Part of a small language model's weights.
Architecture: rotary positions, tied embeddings.
MLP neurons of a small language model. Each row is named by its layer, matrix (gate and up: input weights) and neuron, and shows model dimensions 272-367. Each number is 128 + 32 x the weight over its row's rms, rounded and kept within 0 to 255. Numbers have three digits each. A neuron's up and down rows have the sign that makes its largest values positive.
A block is one neuron, or neurons of one layer that tend to fire together. After each block is what it responds to, as a language model described it from the Wikipedia text at the highest values.

L4.gate1280:121167151049117142118182117182162093157092055116178103080118120119106107110136065128142126117168093124141144144181161113092109116122127150172123107174131091143064150111130105157081146159134111132182151148078134098049140114170137079121152132105104114147120158156144081109134064127131141139
L4.up1280:080158088180111177179101180109144136109198147148169147117102157109099101144127098122105080139138170113113151128084088149159155110115158167058115143131093178084148116072144154177160151128085161172146073156063155117067136131142167152100161103125146160112179066098172135123162103081130196108
Fixed-phrase head nouns. Fires on the noun after "in" or "the" that starts a set phrase usually followed by "of" or "to", as in in favor, in addition, the end.

L4.gate60:123090168145162128103077147150141148109147174095127116144161195149090108139113174207080154141134157100114144162166105194149093084132119176061135096144143133108126147118123165114130104106113165080135128136173129209210127156177149157175121138146106106105128079147159111123092121109090171159
L4.up60:189118101121167071175127152121048119163179153152180061123131126142136134121107150138121095130137129068130098122136125137167203133096119150122124119110162091105084175166123174101143114115181127133119104142176139133113148102145106074106133103142130097140105129110182097148126146105164041216
Relative clause openers. Relative pronouns opening a clause right after a comma and a noun, such as ", which", ", who", "in what was then"; weaker hits on word pieces inside names in tables.

L4.gate371:120107188109127163150136106164128101143153108165132109153096169182134135081150154158207162104164116102138148080130130119144134110061091152079143097163202110155118099182126169149125140111101198110194175100211129105140158148123163130144117109157154143121116102121144049115143068159126168105
L4.up371:175090096126161138146129166179081151175161122138145118125154144210143116165131203105100182134089120123129107045131123129082179116052148086104163088096076180080119126138153132155118163089144164113078137100171079124163131071100072117104153131122095094141155127155086144138057151129138172162
Paragraph and section breaks. Line breaks ending a paragraph after a final period, and closing == of Wikipedia section headings like ==Schedule==, ==Medal summary==, ==Accolades==.

L2.gate828:134135123090108202114083097121142132088173132133072113166134129126092126079105145044134131107139079123142100124144117114179161165146120129088152101125110165174098086135161165183144175114111179138090142096113126132133071137115189168157096169091145164096162158118154109081128128093180123073
L2.up828:191142118127096155106111108076169141150115098061088130141109194135079167103102121103084219098151157131190084125117054139199179133082152157116165125095200103163132124176138095080168167140176186111190137066136102131128065105123165112124103134123140127113123120154159122131065121119126141104
L2.gate1050:146102138117113084080154175111136190087121147116047111169131106129126160160203133081090095102136105162091139122159092178172113133168130156152142106172138130115119140093185177136116107091154103138147129163128142102077089134121144131110092111124168140132093104042092168151112077141047116039
L2.up1050:159178152140096114110108071117088150089114084176147110106162147139179115113070113130113123095078115101111066129150169132088136132126101110144077137158101115102095071158124127137180139136128119101195074128158142117095108082126151109071109141116144095155129120154105125079079079171183128107
L2.gate1051:155126119133127103197115126163100165167155176117123129194205115110106098131103154165075109148145184144080125094139130155151153154144166129127163144108130078147118097193142107089062166072149109076123201144146167099056105116199126136164114132153122115126187120137133140043112093154173093124
L2.up1051:160170129085103123124076079091127121120102107141102124132146172158041105113164097094138059107092126063132087133085112105071192099091113125122102124124143157125063032116156098135132177127159143097216116061186181069153052088147066113125131149129109106117152114092131135193110099108173150140
L2.gate2265:176140128133150150162133127146121122130151120112135153130161099116048138038140146183125143079158155145181088145179097099127108129134161147120099105129165101149108061111100152117097116176137153106178170139150166098130158092091088168177105124110200126168120112115124173086168130181094165142
L2.up2265:116101099109111177120122123166068107042058165056123136135121154110139184112168109185185108166161129150133144127169114114192147155125157166108155110153072163164076101121105150136078170074134149097107106089085119134153114076123126102192082098089188137135094145113158138177120106120176189151
Paragraph-ending line breaks. The first newline right after a sentence-final period that closes a Wikipedia paragraph, before a blank line and a new paragraph or ==Section== heading.

L3.gate38:131105147100078156091099159129077111119151164175169145132109125089132123135094096142152117160119141126156083137092111135128135130187144110143118102182117117103158115101148080167143201129162119166105151117154130145145105117153099225163132109164095115139193129118058151130106166158098124108
L3.up38:096146127135101125114143124052067089202113155083118158161156178136083099172076100125103139132190137147113128144138169124095144079148126142139070123111080186097074121123159084153104145151134170107127127094148143150087156079133072145115129063143117155125151107145092089095090093176092144163
L3.gate124:124101178069083162149123111180141102088170132124169113146108105121093126133089160130140125090139111133146129151167113150161175123202147132121128082161161087128158165164098142118123120113156129154110153067125169103126107127087166129164120127150162122114117198148093137176114145090109124149
L3.up124:139129093168133146094086153142130087113175154147076164102132137144155149119125143165151152107148123150137142139102115138117108135166190137153122140117132114136147139144068150133130123127172114140158111127133133146125146199133118151177114090079136155093113153132191107135126113084104142171
L3.gate404:152107140092135180103161079086153110113103100168112139120186146123084091146153139145142138134114111122112119127090125147184172103153135147064110133130137165106101073114149175139093118186029107138068163110153115178119120140134148156106103138093156096095128156062179126135094129164120109099
L3.up404:083119124125125085161106173134125072170154169097075108084118163154129166093162103140076132154105096143184082120150193124120101109090151114035121076103092106111141122134124144136061114161157107084167104153148173181148130089157146193143162083111122102176110079191103134112138074142134123106
L3.gate420:156132138070105168136084122146088106138125057087170163098111165098115130144156093175110107102150102110097122118187133104148136120171101131187059141127133143106096134133119108111134086142136123193118111108101125152131108108147170100142181128142074157183154129100082160190149162156115111121
L3.up420:126136098133105143216073161134095121144087103107150126130165107111112129114178123166152160114168141102077058107181070070093129076129191125122131097105178145069079088141126114141155143136163127169140151102118119088162120129142144095107128084126118122117172115131076133154102149121105112089
L3.gate508:183182105046142134165122175190128150091074138113134107194170128113066112132127046194140188129120138114089118148163088090113106089110193134143140054067102157107146116169138110046143120102147105184083177140127161144109087168209137159128084150152191126134106107122115152098107167084041129100
L3.up508:126157113110115122059129168122167084136153145127150129099135149125149073152094074121141099096124144081168114107145157107187150135124135093106161191141137134152084114131137159113144099140130088122102111167150150192181129119130155159081144176180093136115162119166147149155110138137150135118
L3.gate824:119144092099128181143061130154092123091140113151138125148128088128164160107067092105122100099146127061177131141200104120115133155106085183175056082155177129072131155136139144156165136155116167078092141045093170138125128123169136168078095080159146098148161131137125186201116122073132156118
L3.up824:193151141138071143131155087051085117090078060140152126095108098144102136101089144139122131121090127158163142128083108135121147135119171121104187135168095130134083114133156108169090147172134141118089139100125121144109127060157139128116125164040093090134179121159132134134171128119122092110
L3.gate944:100174129126099156092113103140172168126172108094181123132162103107087066122152095135103119073154123150144069110132132126110158098141135148123119079108081133095057053115128142163146059151090109144097095164115125158097100100148140180084102117130074148166152167102135111163112135152080077088
L3.up944:123126131095103158123100148100147152102150150146137094192099118120093129101096115087095120114165120126118236102192149099150088171106128129185129157131152114078121141124193132208182107106138158182149187130098183134093136092122157126108109114162124128127173087116123127097168119156141074109
L3.gate1456:146160100157079145138112147138158156113146129144170138117120082127135106146114137197091157169110156073115169124140118166131118120146136105154088096106141147074109061127132152135118143121149139112103138076157176113138131120173111151117082104116142158148136107174110097099107150129072139108
L3.up1456:146145125156108123099098119143199121101145080103108098135110047131076126089159142168129152158158097117126134119154142101138100139150162179172117129077126137095150157155157137144141101184175130185105134100159160127173162097114124119158158170115130115154140103069126201137086178122128163168
L3.gate1559:138112105066148100116126172128072093105104095124125147113094148110095107106080105094150102134101093127083103109140132137073154148183100122090078164089169091105076108161124085169176139141092136147142113115130164062155122099098135091137104125112148100120131103067124151140112151086140098158
L3.up1559:145161169091094106093116075132069104140152184133169156136161126117187130134167112136138124124119133122153101163069194114174159060139143165112098108167132176120121081180158104111139161125079122091145071119109127137149105105136141159113158139177146074120153146106109132137150117151105108102
L3.gate1661:098112145132096157105128167108105173104085117194158151139056121069103099096190060122087115151158119134150131102190169144116150130163101144109071091098127126115110117161137102191119157165128136179129143149133076145193130107187103116138147122138172156099135122111125141128078181104023105089
L3.up1661:099095134080109086085125135131079130146170171131130163124155145142145170150148120178132140227175112153105150097150076073146159139154131111088157097100127127124108135084147123107130122123094143076147129174127177192115140063125121211104143164134143172114151082184072107131095115135172125123
L3.gate1743:118095150128095102084124084162107059122138069142148116144153111134096108140099135116155082116115134119171053117173081101159132124145178217108150101119149169059087124165151144058168084084121105160124112105164140160089147120135110167124150122136086098121098159097134148093118178124117122138
L3.up1743:134108133096157121128089112109132089096134124169173117164144126085154134156175123114192150129178149086137129137098131192129144108132112118081116131137123087130144118170119190172140128091210109140062128141173132138092157085108087197135173092077158123123179148043138128149086106159073108192
L3.gate1755:120104080106141150131133144170146102115138110143162088154083106129103163087160069154094145139152108133107136130113102121158092129144193126143098127142104097146118186121123145092205136128096113125118177088140174150130133110162140177118096126145178124141058150125091140139114146054086127142
L3.up1755:148092126160148127158096098074129083170164183110155131098129147136132153125100097140070148066131121106169120135069113125122130152122144097106121141075119125106155122155157126087125144057098131086058156141147114161177107099116162160153189112102140088091156128125153168110087100102094140099
L3.gate1761:133150108096150181110196118190202149124130139108124176159118191086138045126127119082154141122118123142133095173085108150143104097156117098161076079167212131125121113106186161102138096165108150157178142142146137156083091152102148081084152106140113083133111125107099162162184142160125161121
L3.up1761:112098140080127120110130161098132123103131152116147093111208163078106125084138168128145186128098125058142082140177132154120085089118174178126101093159122134162130178099124071125113120160103166169189097128158176134111193146119157123096139115121106093129139150085118079157157126139109073086
L3.gate2158:187098060076117129135157090134172092130099082100142108147153137084158074099074068129141154107170048100115095104081072161135157145126123087135177124151152149148159130157095117101148130167124118143137090085091122113157096170150152111101049069092090133129125128137086141177135108112141146106
L3.up2158:107164108129161160051151114129141174065098153120151135132086105157125119163093129127129166118112132186134131125137157155083134162087163160076066132123141169113111146159132101149116108126125141155160134155181116139151168118107115176097096138186116157157112105134115123106093131152121087145
L3.gate2172:084124177114133197095191132161139129127142136115136144120179133158148122148100170157135128163126079155129135130146108175204131097138169151132158150086182117173112095130133150141100121095132123111125126142143146142161043103086132134122105125136067102135149071066133176150118182058128110123
L3.up2172:139105171124132158148112140076154139098189119145102112099117145128192091124113108148158127108163115140093120108167157120112108059131125074122152081125091105142107153137152161072179133114133128155132169118155156141088111207123137167103115185096142116117158134179080159126129094172186131108
L3.gate2282:105192162138141124094148133142183163114169103159190160087141162083127045096168174144116116099141138118123074133112178122128092109144145083139078066168092171156117104146161137120127086154039128100124113103162121069124084094110133162135084141138142120132136129125141170158103128111081138130
L3.up2282:097119104198083138129171157125167117108116073164173167170133109134135115044133120087075121131106114077109105134148090161099118149128135071178127152088119144121163116133127152181125086084091152073241064102134156117107118121129172129135157161119132139124091062157122114096156101140153079119
Prepositional phrase continuations. The word right after in, at, on or over in set phrases and place or time expressions, such as in addition, at that time, at the end, over time.

L3.gate215:165135128103134139114085115078184118145123164144110178156139137116114104121087140187107145082051112112091083146164123141139139152124116117066102136157143151136102147134137175071119159123118124067119083099131139140101148128115145106150119144116125138094075174086204120137078081143144194141
L3.up215:122091197139125106086156081134102129141119132099119106122115109115175143138134158171078072144142130136127128126171180126164166146105136142134146153106114119106148159160122133185160141179120102105186076187135132079135118091088077126168153112105127145130115083137140169198108190081085119160
L3.gate346:192144110126126158145095123134133162127150167139090092143116117139146112114187145130100117114155095133123140149136164149084178100117140121145116173098101149201122123108159137201164174189126166132174158098099122142159098121151142160125091111175166139070134110140147147141126078056140124117
L3.up346:149099112119163171131139125143193144129126118174093144116091169139135142122145134154107110127144177165161159105121139143137140146110136208061144106116123170133105090099173067114117188118064170106122091084107168100147107104105134078187126123114113173126170149119138126076173142075183142131
L3.gate367:118198154145091129160141124153100141112095079101154165149141095144094060108119074111090187159172106152137116149160128127127134101089156120149059182147179131152140134124113173193123161131134151101193145139167162109124136114101117130093096114086126110099164106153185126135094136105083166155
L3.up367:164137162068140097093079117133160099118121102137163105116106153152207081124131203127123142156092141148143094118097156119132081100144092110139136143153142145087181158139127106123072144107148116037150101099158123099119149153089100141138140156121139079086126090109130152128078116100142147109
L3.gate494:153191167150200119112077091150148108131208115089156120145115097077101112089131156093106140065106108140136102126094078106105123169158114103110178097175147125135117086166117158152138131128114191117184125136130121082130137117114101149149174110190140124104189137111116139058174087088135176141
L3.up494:149125161211112164061163121155148139173166094070075135103143127142098108160119146110073097129114110137206106117131079130155072125163133128190122147184167152073122088147070116129083131147115133136148133135175127105164084118134086132110150127167098120178167125051071188095140093103095150137
L3.gate595:191151073151116163107114209160087181136176218134122127173140098120094095134138181124091148185169115084119121134078112160155135178075190107111099151123137135094123123098109149162122149166132124114098093156145112158112139101151100129159121070088145107149139128103119064074131101144012147118
L3.up595:159157150082082203131141131220152166169120114124145120098076143151088090095120100061127137088169122123095119114116123103163104129130126120128123075203164105195151176177119132137111170076172180120145107109192161138136114160119145106133029135138129118141123120166100135091104173138095153089
L3.gate768:093176118166144173084128093137179104125162081124134098198181129110118161136107162058118138141079141151092065139138132184111151124152143160088112126119153124093138105106091096115181086114084147094195133136177147117100119124111099192127152141109171079106155165106144134101110086131160140102
L3.up768:117097086170124094146138172104158136108173093081126129098174112151166182113141145147108179182105130140088088117136170205144131144147147172098132111153169129091108096145165145136080110151142109134136107164110080192178122104074070044111083104167080104114117164113128141153137148127096064098
L3.gate1083:141119129166131115081161105117180167115144099138105097200110111136201132096124112118131115195109150139149140148140134188125101143162128121173091131080149071096089116124128112101185129170107151139080095132118067137100165156108121120146084146123119109169153157146100137111178154099101116132
L3.up1083:158172121099155136122152149141114149113125126153165097104138154142191167123110180136138131139105124128103178105140120119152144115074147182126111145118175133137154117134139103105145117130087144150082138108154114136192128147084106165122123115089117116176108139090133134095122140096144149091
L3.gate1183:140111107140056165139085112168163195159087157121131082153127156132146128096118169096074141120105182079147172143161066171083142156096136169117116089120161167092180108147180128179156162120148133155115162114138116137140115152067153130145148130156180127100104166156142097117094126055148178066
L3.up1183:115135124094082179153109069151186181124144114091150066125147164119160173105155181138110103056131157104147165122123143152114186123055148159072145074074102106109141102140139147172154128084172132126170142158163111129118098116079096117117092139118145136052105144170081096120109123076162186096
L3.gate1305:143103173155098154119088096106113120150153109126103134124098078157109085113115110162072138108111159092164160097100132155111180143088140133069114152146151169126190084173166126160120165140177170130137203089149111168093093150116154133167141083094100202107100117139123119074135127088141148087
L3.up1305:143079109106105183131109068168158118118181132129107083108165147124091141104121171164108104125164115130115082123105088120134141118084144141077114049111095098109102180150158131168115141098127173161147097084165128165105115145120111174146154133153131112067109166070095086096127073052125173144
L3.gate1492:158118137160135099121127105130163124086192102153097152195186096110077100154110107139122182148146141142127090128104137106147117169137122169081119117110110174100154109137130108143149162166108219112159111168126121079089134111103129186202105097108132129084150119073165098112134110171096114158
L3.up1492:114094160155202137109131079141152119180159116135091086119028124130108152091132136123104155090148068132105094131085091111119109207107103144110104142151139111119137105144140114141140162142163173117180074130169090082097134172113112111181118126097143106089140081133163125070166107118102125143
L3.gate1566:158111223086162078148118114146152148151133109095138127189083209120140076105147143098160173120101146083144156165112134156193161183102109133130136183177136167111107100107120139124168185192137072112061142159151114111115093103084155106088074104121202168102148134141111089143110129193097118077
L3.up1566:073082167114111146181164179111163097122138106131092146134143094122132146133148150189098035202118137128170114150129152093120129159147133184139170132151171163107132096159097047163175146151096139129139151120109132148152111168046133132104087082179137136123142136124168144125123138165158096128
L3.gate1670:150129081117121176170079101116160115121134108146104142135162160096123101132150139110150099097093088068163092126140076128170134158125142084106147112124138131168107170121182138150104122141103154084121092122132163051123158113083144119130101114078165080067144089130078117146136097143159126118
L3.up1670:152089105136089183164120159142145125173108136120066127134157069146123172090104119181118078172154167122148104095097112118139131095114141164087100119162122115100109149136119104170153203153085177119171128138147140116146114076087136120137122057105173155127110136123162145115104120106155056095
L3.gate1672:154155107089113162154160150181173158142158133102131049125135114137138157064105143158153139161085121126120090134183151112130222211089157131136102155058145089081113070210076104130104128180121164094098070163158161149075143169142147167162063106068179179122124157079185123135127149128174085029
L3.up1672:133110136137065077171132160172075115101144131164096126141106124136094137093163116206086103133110134094092097085170121079090156107131127128131117147133080129132122113126096134114113146160143103126057145186125144070108130154063100103177117077158146078126149156141149079097170133086136126153
L3.gate1933:142146158118102154110101139178134119176116155098116128149107085159086120081130130141054132152135166142124154153093120143173134122159152126147077119085199069140160090128115140138158150128087148127122112205117127158126153118064150107097173158058120104093167146092109055103167154143101143155
L3.up1933:133159037206154132056138155152191145123205082136113158145133119157175166128153130148083109142131118110179151114118077118135138116131161144088165158085116140173074124110141111173111163132210188082160119143140094100133150109116130096157119096103146110148139135131095152114126091120113100110
L3.gate2035:194147108128119166155113085146141154149141143126125085155121102137136071077071146179124178099105158099130131117103124160177176119125158173108121107107149138141146095149174153181169159151171174156171148080142089142126063091087163174142094092139138143095098139120137108110074099113134163071
L3.up2035:229155103141134183149110093152124158151133153147108102128165184162165084102087156139144135109149119109118114113072152185180170142082133162091103106068126160091149127137193179161143125117181162148164094107142069150124069111105131119146083106124117172078107125116121116090084101131123168117
L3.gate2149:132155151083111206099138127172155182118102125083133121160137114133153121062133150172106154100077067128115088109097096087116155168070103112099164157144093158092050078145101165176160189141130169110164158122134231095158060093058170119134076092047123188075140114166137144117104141154150089091
L3.up2149:149192088052150167154102101126127142121142157124095100122145098145122112137122163167215114122080134157152084142193109118195123182147067091081151166108142056151077073199101068139153096099190173096169098102143162142162122085172086153168118154127089108141116148134195164081138111151114154147
Paragraph-end breaks, reporting verbs. Mostly the line break right after a paragraph's final period, often before a ==Section== heading; also past-tense transitive verbs like urged, ranked, informed.

L2.gate26:116104106120100157137158138079126106049139089129115130140094163088099147124187087102170168108149168051136151129112166123111151055121163142137130105155165117110118076178122143128129139088154123142160134143162190181151166112199156094172183160083102088105163164169189176111172177086077148166
L2.up26:114173133146124097160163086196112110057132172117131147130077171151128101186104143077154203152115120137098047141152116076153128110116170099091104117103160124118214081098137173083065107147108150134111141132095103188189178135105142134132129120097106081162125107160094157131108134144106114140
L2.gate538:158167084152104102143154119144191091058179101089134117164161114091108096070166109127110149097203160093067104132169164161151136118176172129130135121137130117161190094124090132142091121110078172150133122125150155155117075134144176124121095150063163077114103150138143175084149097113052092139
L2.up538:086100119152118113091207165098129130115087094110195142166143182131125159170197115208104106091136135107104136139151182118110116069134127164162169071115131148173115095144102148129122172121084196109136029157122119127121115145142139155191095167124137130168095136148088159196102075136080151103
L2.gate620:160135132120102114150150121114097098122083135155190143153152148081094141100189078088196177071201118108112089143149100156145135080185110124147086151127132126098104076129100140124164076132144177096138161138125105170141147116127196174178153138131136097136130117080194093147105111150110172117
L2.up620:065111138133110104126124153139123132128140155128145131120194155135200120153176126171170168168152132032142135133129152189125121135121082139147167116141146101084169168189124147110168144107094117102060090145180140196102134101128123106082110181132074125135179158189128141094125075183125143140
L2.gate1488:137193081173072074155130159182154075130145143152133099169098182122107182169146118108166139092075148073215125154104095121137154115140194141114171104137200136074111073156144221136090201100157112068141151116097199118186134154091109125130107101109093095111127144118116101181094058111113146143
L2.up1488:105093107126151090123127109099132050144083120142094139182075160106097145167105145092124135093154151113121099152109153137107096128125140113110101160160159130128105091187144101108095100153115183154124154064124124146148146134099146076095127168101107194180204110100086159141105136118134108166
Place-name hierarchy connectors. Comma, in, or of right after a place name that leads into a larger containing region, e.g. "Noordwijk, Netherlands", "neighborhood of Brooklyn", "Tanjungkarang in".

L2.gate3:084182086160165178115104113141152081146106077149138102170094091076152135059144138069159148111106108151106094116116092135155092152155108174128122148220147126196158153149123117109157163115114207135128153133148110158106107141116120134185122123085132133143121155052155073142151118146097141087
L2.up3:083156112123108132152124089127217150120148136081160090136112165180111152147091120089133120136097122135098067111059108122163154136051073126088091183150108097134180145111066155067143127131101172108140106177119148181048115158118108147153077159096057134115161140103131089135130148134157155174
L2.gate841:136120118115168114204081160182172137100114080144132084184145091085136087111137116162144119162111142111151121096095132128143152101154113115131128101194121124173149153143141187140076150167138111068138129188107109161095119123119125208152094114139191177094080131114093104084091121170125227162
L2.up841:094139084151125137127120177115146092153102125138114131092163119130185149191136077156116074162128087076096117103137116114144210053087126196154092105141128141180135145092146148077088133214120103139135104149125145113148210135147094126151058176187093123130104142140146153118134120114199153169
L2.gate1265:134143081169111103105124129111096079103197135149160100122164137096094085106121132144144103127129127158187118147110160130138080162165136123105130138163150100140156135201168168077172071185164100131178134162126140125083146106124161129136116059168129171136062139089151089079125072092139182125
L2.up1265:166098121170161138086131130026147182155120132141128101091157122163085090196116152171073085120117096120117170159109174128144140133088194111167097132087110151102129091149156104099144098128179067094176084126126111128116105110183178120169097117180110162145072115143187107111125120162159196114
L2.gate2188:125127126089189123199136145167162121166070131108153172152113121092092144152149159158154145172120119125103170111126171119113080071136117168150162090148056180073137134165102173090109131102144107129085152071073156116142100125119151136187077155077127158130157142107093145102173102152114166061
L2.up2188:139148127179109143153136149137000102187091128158098116078126092091162150156151146160142104120111167083113129151106102062109119119139091146096086108105141102188187161091180131182165116152120134139096135117102133137155196173095156094170164145093101075120102122096123153087147100109142155139
Clause-initial subject words. Subject words that open a new sentence or clause, mostly pronouns after a period (He, She, they), relative "who", and sentence-initial "However".